MLP neurons of a small language model. Each row is named by its layer, matrix (gate and up: input weights; down: output weights) and neuron, and shows model dimensions 96-191. Each number is 200 + 20 x the weight over its row's rms, rounded and kept within 0 to 999. A neuron's up and down rows have the sign that makes its largest values positive.
After each neuron's rows, "fires after" lists the tokens most often just before its 100 highest values on Wikipedia text that the model never trained on; "fires on" lists the tokens most often at its 100 highest values on Wikipedia text that the model never trained on.

L5.gate315,181,182,160,222,193,202,184,199,170,231,207,210,171,215,175,170,178,184,230,197,181,149,216,214,211,188,206,202,204,203,190,207,220,197,176,235,190,204,195,216,198,186,190,230,172,178,198,184,205,207,190,185,198,220,227,225,192,222,204,195,158,225,236,194,202,184,198,185,203,216,206,185,197,196,197,200,172,192,189,216,207,187,184,191,196,223,218,218,267,190,237,200,188,214,209,220
L5.up315,199,152,166,193,223,223,196,213,193,202,192,220,165,212,200,206,198,217,184,198,200,206,201,194,227,240,194,199,220,185,227,164,164,194,201,222,203,200,183,217,227,228,192,196,207,186,235,187,182,188,189,209,179,196,231,219,205,200,197,174,173,187,210,193,209,190,188,201,168,176,205,216,200,221,194,253,184,160,218,178,184,167,199,199,173,206,179,185,231,240,223,189,193,183,227,228
L5.down315,195,182,179,215,183,171,237,180,198,213,251,202,206,181,176,198,210,235,210,207,204,206,187,203,201,234,211,217,217,214,190,205,212,181,206,194,187,173,199,234,186,197,221,231,228,186,223,199,192,189,197,185,221,215,213,180,208,168,210,175,187,182,212,216,180,204,195,215,192,224,212,205,196,214,190,219,204,175,211,184,197,211,187,185,205,247,191,188,205,212,209,204,137,174,215,231
fires after: " ", "ab", "ak", " ph", " H", "ch"
fires on: "ec", "enc", "l", "es", "ys", "en"

L5.gate506,225,191,204,216,196,185,240,204,201,191,173,186,207,204,175,213,196,173,209,205,230,216,231,200,233,206,215,179,198,199,202,197,180,156,192,205,245,231,186,182,193,226,218,210,177,207,206,190,177,200,165,198,205,240,219,208,169,200,210,203,216,222,214,211,203,181,232,233,217,220,193,204,206,212,207,153,219,223,191,196,188,220,188,204,222,156,205,221,183,216,211,192,204,235,184,174
L5.up506,213,171,187,186,220,192,254,198,194,179,180,186,189,188,187,202,182,200,174,199,230,231,214,173,225,160,201,192,203,175,215,210,166,134,185,178,172,201,187,202,192,218,184,182,192,227,196,221,175,204,218,205,205,255,205,228,170,195,191,200,208,191,229,196,154,212,186,198,190,205,193,217,178,178,192,175,237,191,202,173,178,193,188,193,209,197,187,193,182,209,199,202,213,234,184,206
L5.down506,188,169,199,186,205,204,178,186,235,243,195,177,255,196,201,213,179,198,171,214,219,233,222,196,199,206,206,172,213,191,201,173,163,235,206,197,207,212,220,235,198,203,166,214,173,227,203,203,204,220,216,212,195,202,175,191,202,230,193,240,206,192,232,269,177,187,214,198,204,198,196,169,219,199,166,205,201,226,209,192,194,192,215,174,177,194,189,202,194,202,190,187,208,207,219,204
fires after: " G", "o", "a", " g", "ro", " y"
fires on: "ard", "old"

L6.gate440,182,203,153,164,233,184,199,198,207,187,192,198,181,173,186,201,249,200,216,232,184,216,188,208,168,213,192,213,164,220,240,211,189,171,186,178,207,229,216,189,213,196,177,162,207,225,162,216,200,216,218,200,181,193,225,184,189,180,229,204,211,255,173,202,201,222,219,210,219,190,204,193,195,220,197,185,207,191,175,209,240,199,207,159,192,215,178,229,207,211,230,209,201,189,180,237
L6.up440,216,211,219,242,229,216,223,206,218,199,193,182,197,177,229,184,210,211,219,194,231,240,215,211,202,202,228,197,219,194,186,211,186,211,176,212,209,200,213,200,194,183,195,196,213,220,211,183,203,252,183,194,200,181,195,200,217,185,222,226,164,202,174,199,185,239,201,221,195,227,203,199,179,219,193,197,188,237,208,204,192,204,200,210,181,180,172,192,198,215,190,216,191,194,200,234
L6.down440,237,216,214,187,200,184,175,213,149,202,214,211,214,191,208,186,146,235,190,179,199,185,206,197,191,212,222,236,216,155,195,200,228,160,219,220,259,214,184,169,197,201,230,151,204,229,218,219,196,163,215,201,202,229,216,192,207,183,214,252,199,210,192,195,232,185,176,229,191,179,208,202,184,186,194,187,211,218,203,155,216,233,192,199,232,210,219,189,194,185,214,215,204,223,192,185
fires after: " P", "l", " p", "p", "uc", "ir"
fires on: "ic", "it", "ict", "k", "t", "uc"

L6.gate390,186,180,166,177,182,209,207,154,197,214,211,228,207,213,165,161,195,232,191,207,181,197,175,201,176,186,198,186,220,203,215,236,216,179,191,195,173,205,195,214,173,180,203,222,184,229,210,217,164,171,198,190,190,213,225,189,205,211,231,168,169,199,208,193,227,189,215,194,195,195,191,168,210,187,209,210,176,201,216,186,196,185,173,232,178,217,159,196,221,210,201,199,187,176,176,234
L6.up390,187,211,169,198,187,197,223,204,191,187,192,183,204,190,220,224,196,205,210,171,180,187,210,170,220,205,223,202,233,188,220,186,181,186,218,194,213,212,210,209,193,179,212,209,197,207,215,215,201,239,169,187,155,240,172,168,204,183,211,184,176,202,159,220,206,202,196,172,185,163,203,173,202,190,189,214,176,192,182,192,193,219,184,196,210,225,188,196,234,199,217,177,220,209,195,234
L6.down390,174,196,191,199,207,196,197,176,206,176,190,214,205,212,204,191,179,211,205,204,184,243,192,185,217,218,199,206,250,197,202,227,209,225,184,225,176,196,211,218,184,183,191,138,212,196,213,187,168,256,162,197,154,232,215,200,176,191,222,185,229,200,212,222,197,206,179,207,224,190,181,190,211,200,206,195,211,206,213,182,174,223,228,190,212,183,206,226,190,210,229,179,229,178,196,230
fires after: " ", " H", " h", " Gre", " D"
fires on: "ol", "ec", "enc", "os", " pop"

L10.gate152,203,192,200,205,212,214,203,207,179,211,171,191,183,176,203,173,211,235,217,235,194,219,191,212,210,226,154,196,194,183,196,200,231,189,184,194,236,190,207,229,182,166,224,171,205,162,182,227,173,178,197,223,203,167,185,212,183,217,227,174,183,195,175,205,199,191,204,167,176,183,208,198,160,187,186,215,215,180,232,199,172,201,210,192,199,206,203,210,209,222,191,206,176,198,151,184
L10.up152,181,195,202,194,181,206,187,209,202,198,181,153,194,195,212,222,192,247,211,211,202,215,213,208,154,230,188,198,193,160,200,245,228,191,199,207,226,212,207,175,198,214,194,202,169,199,198,159,204,218,209,204,205,199,189,216,195,206,207,188,160,203,196,235,172,162,205,195,193,185,182,168,204,138,218,231,200,209,202,184,207,200,165,213,175,180,175,237,187,209,178,175,212,211,205,214
L10.down152,203,183,172,161,216,242,208,198,223,226,207,205,219,200,225,205,233,225,188,217,197,198,184,186,172,201,192,202,216,209,188,182,210,178,214,221,190,197,166,198,210,213,204,174,216,186,191,205,189,166,157,179,185,199,234,250,184,186,182,196,204,190,228,189,193,178,200,170,204,227,201,213,191,174,206,177,178,192,227,199,193,215,211,205,190,218,170,207,222,193,186,199,201,187,239,245
fires after: " Can", " pro", " c", " C", " Is", "ro"
fires on: "ad", "p", "ell", "x", "ong", "g"

L5.gate395,179,198,198,215,198,142,196,247,203,181,248,203,232,204,210,218,212,198,187,230,198,174,224,165,221,181,192,195,202,208,204,209,199,200,142,207,194,191,178,190,211,201,197,209,200,211,203,214,226,185,188,192,218,178,180,193,194,178,226,190,195,216,173,197,219,180,206,208,230,193,162,198,165,204,226,157,196,204,209,199,201,223,198,160,210,177,178,173,192,184,213,209,195,163,160,176
L5.up395,182,176,213,164,186,153,204,156,176,187,190,168,203,190,208,209,221,215,219,160,215,203,176,232,193,178,181,196,217,161,222,181,208,197,199,181,182,224,177,204,187,189,210,194,172,195,224,223,201,190,229,187,201,255,192,212,209,177,205,163,190,158,190,214,208,186,196,171,219,232,170,162,197,209,231,167,206,201,198,196,198,216,200,174,236,207,157,214,197,209,176,240,193,193,191,220
L5.down395,191,222,169,231,183,203,157,228,217,184,196,196,183,232,206,213,222,199,169,220,214,176,184,179,230,184,189,189,172,201,216,187,184,197,180,202,205,182,163,220,256,202,206,191,186,212,211,232,233,194,245,231,214,203,197,181,183,213,214,166,202,218,186,226,200,195,195,195,211,241,197,211,213,231,217,206,208,234,200,230,201,152,182,187,170,211,190,190,198,179,184,212,203,180,201,186
fires after: "a", "am", " V", " s", " as", "as"
fires on: "it", "use", "al", "ing", "ah"

L6.gate167,228,209,193,171,199,196,188,212,178,189,212,180,185,220,196,191,205,196,187,202,205,185,200,207,211,179,189,225,182,180,194,195,237,208,177,234,210,196,235,198,182,172,193,204,186,186,219,208,172,181,194,193,188,206,208,204,222,195,178,182,222,202,184,229,208,175,179,193,167,220,215,193,213,218,183,214,189,206,219,221,214,166,238,185,169,228,170,225,210,203,210,192,226,193,184,224
L6.up167,224,214,195,250,203,200,155,172,169,206,234,170,206,224,195,201,188,219,202,192,216,198,198,201,181,137,166,186,184,199,173,169,196,199,222,246,217,165,199,201,208,169,216,218,191,214,184,199,186,182,181,221,210,186,224,194,203,144,210,238,209,192,200,251,183,186,170,188,196,217,205,219,203,178,179,208,172,209,188,203,186,228,219,218,209,190,186,201,190,202,184,204,188,208,184,200
L6.down167,184,218,201,176,182,216,188,186,196,259,176,180,189,203,202,194,172,187,173,199,223,197,171,197,223,207,204,210,180,208,219,216,220,193,200,196,181,235,191,201,207,250,199,214,207,225,198,216,218,217,221,210,187,213,171,225,189,217,219,187,180,181,176,190,225,163,195,183,210,226,177,161,195,242,185,184,185,219,208,203,189,199,234,174,189,229,180,203,217,197,215,189,190,201,191,183
fires after: " pol", "rat", "it", " It", "om"
fires on: "ic", "it", "al", "ical", "h", "ad"

L5.gate404,215,206,181,234,199,199,218,182,159,196,214,180,231,233,187,193,195,179,196,210,176,218,199,251,197,196,214,199,201,185,254,221,184,198,192,218,198,215,186,216,186,238,237,216,193,232,202,197,191,210,205,210,206,188,229,206,181,182,186,203,212,222,182,212,226,217,236,196,205,221,214,234,204,181,218,218,207,189,206,177,209,216,201,186,194,170,219,180,167,190,176,206,172,220,217,191
L5.up404,195,200,223,238,191,201,218,204,185,178,192,192,208,221,187,209,198,173,150,208,213,214,209,224,187,202,189,213,209,182,199,187,226,202,205,195,184,206,217,201,177,187,183,194,214,203,212,182,157,216,200,179,186,215,201,224,211,172,200,189,225,224,211,223,203,225,220,213,205,217,214,199,204,218,222,209,198,186,193,181,202,198,183,173,208,199,172,238,186,213,189,190,189,218,187,178
L5.down404,178,237,205,175,201,208,180,181,195,195,213,251,194,170,221,207,170,236,181,182,193,196,219,180,222,207,212,195,184,215,231,199,213,182,220,209,229,202,200,204,207,161,202,203,153,226,209,225,213,211,230,194,216,219,179,213,217,201,233,219,186,229,170,220,213,203,239,192,238,184,187,180,224,213,182,203,228,205,218,204,214,180,192,205,195,195,208,207,193,205,181,182,203,208,177,199
fires after: "g", " g", " G", "ag", "G", "og"
fires on: "ra", "re", "old", "a", "p"

L5.gate219,189,190,216,194,192,190,194,244,197,199,238,121,195,205,183,211,211,219,196,209,207,239,228,188,193,184,201,198,164,195,182,202,209,202,243,176,207,194,175,177,198,221,173,239,195,197,185,201,198,177,207,187,199,196,206,208,199,224,210,221,199,179,194,200,203,189,197,176,177,181,206,207,207,201,191,192,190,197,190,200,226,208,223,222,180,215,176,214,162,169,188,174,187,206,196,194
L5.up219,199,239,213,205,246,209,149,247,206,206,194,206,193,188,203,199,192,216,209,182,241,182,211,165,171,221,209,170,191,245,187,178,201,206,211,182,208,218,175,203,203,203,205,209,213,186,187,169,229,189,170,159,213,194,197,173,239,211,205,237,203,191,199,213,197,183,189,232,169,202,197,193,194,198,190,204,200,220,188,235,233,194,239,242,211,178,153,221,187,205,223,192,181,238,188,186
L5.down219,203,229,215,213,233,193,194,199,182,193,197,145,175,202,160,181,190,227,206,172,223,193,216,217,175,247,230,207,201,190,227,245,215,218,197,205,231,223,191,194,178,218,193,206,217,201,175,199,224,202,207,213,165,193,163,159,213,221,203,224,173,158,222,213,198,191,190,197,185,186,175,193,189,167,212,209,222,213,198,193,199,233,219,217,222,192,179,184,236,189,218,182,195,182,200,212
fires after: "as", "ar", " l", " t", "c", "oun"
fires on: "k", "ter", "ier", "ay", "an", "ri"

L6.gate279,219,186,229,199,200,185,163,221,201,201,226,205,189,182,210,185,247,223,225,204,224,218,204,169,194,194,226,204,225,176,202,239,238,204,199,207,210,193,205,211,247,173,199,202,186,188,199,202,208,209,230,183,184,176,202,150,197,172,172,191,190,219,185,229,237,203,219,193,188,181,198,168,213,236,215,208,183,212,213,181,217,206,198,198,186,188,208,241,203,200,206,201,178,202,222,227
L6.up279,230,193,186,201,218,152,215,247,205,167,186,220,184,167,172,192,210,198,179,187,180,197,185,222,218,227,164,182,211,212,207,191,217,157,195,224,214,190,198,199,196,199,204,233,187,183,220,195,180,204,193,203,180,180,194,208,195,159,245,232,231,209,180,188,181,209,194,207,196,221,212,217,174,199,186,206,161,228,194,209,166,204,188,189,190,169,183,183,202,209,151,192,178,195,202,198
L6.down279,189,198,170,194,226,195,203,209,237,187,191,203,211,217,176,202,196,192,189,237,210,195,168,192,178,232,219,202,231,214,173,217,240,189,192,206,200,170,199,217,272,210,190,186,231,167,198,188,220,196,222,162,190,189,231,186,204,240,204,189,196,182,196,217,152,183,209,198,217,228,177,199,190,210,205,222,193,232,215,194,185,213,190,210,198,193,244,215,201,217,192,193,231,217,193,199
fires after: " e", "il", " E", "le", "t", "it"
fires on: "st", "x", "i", "ip", "z", "im"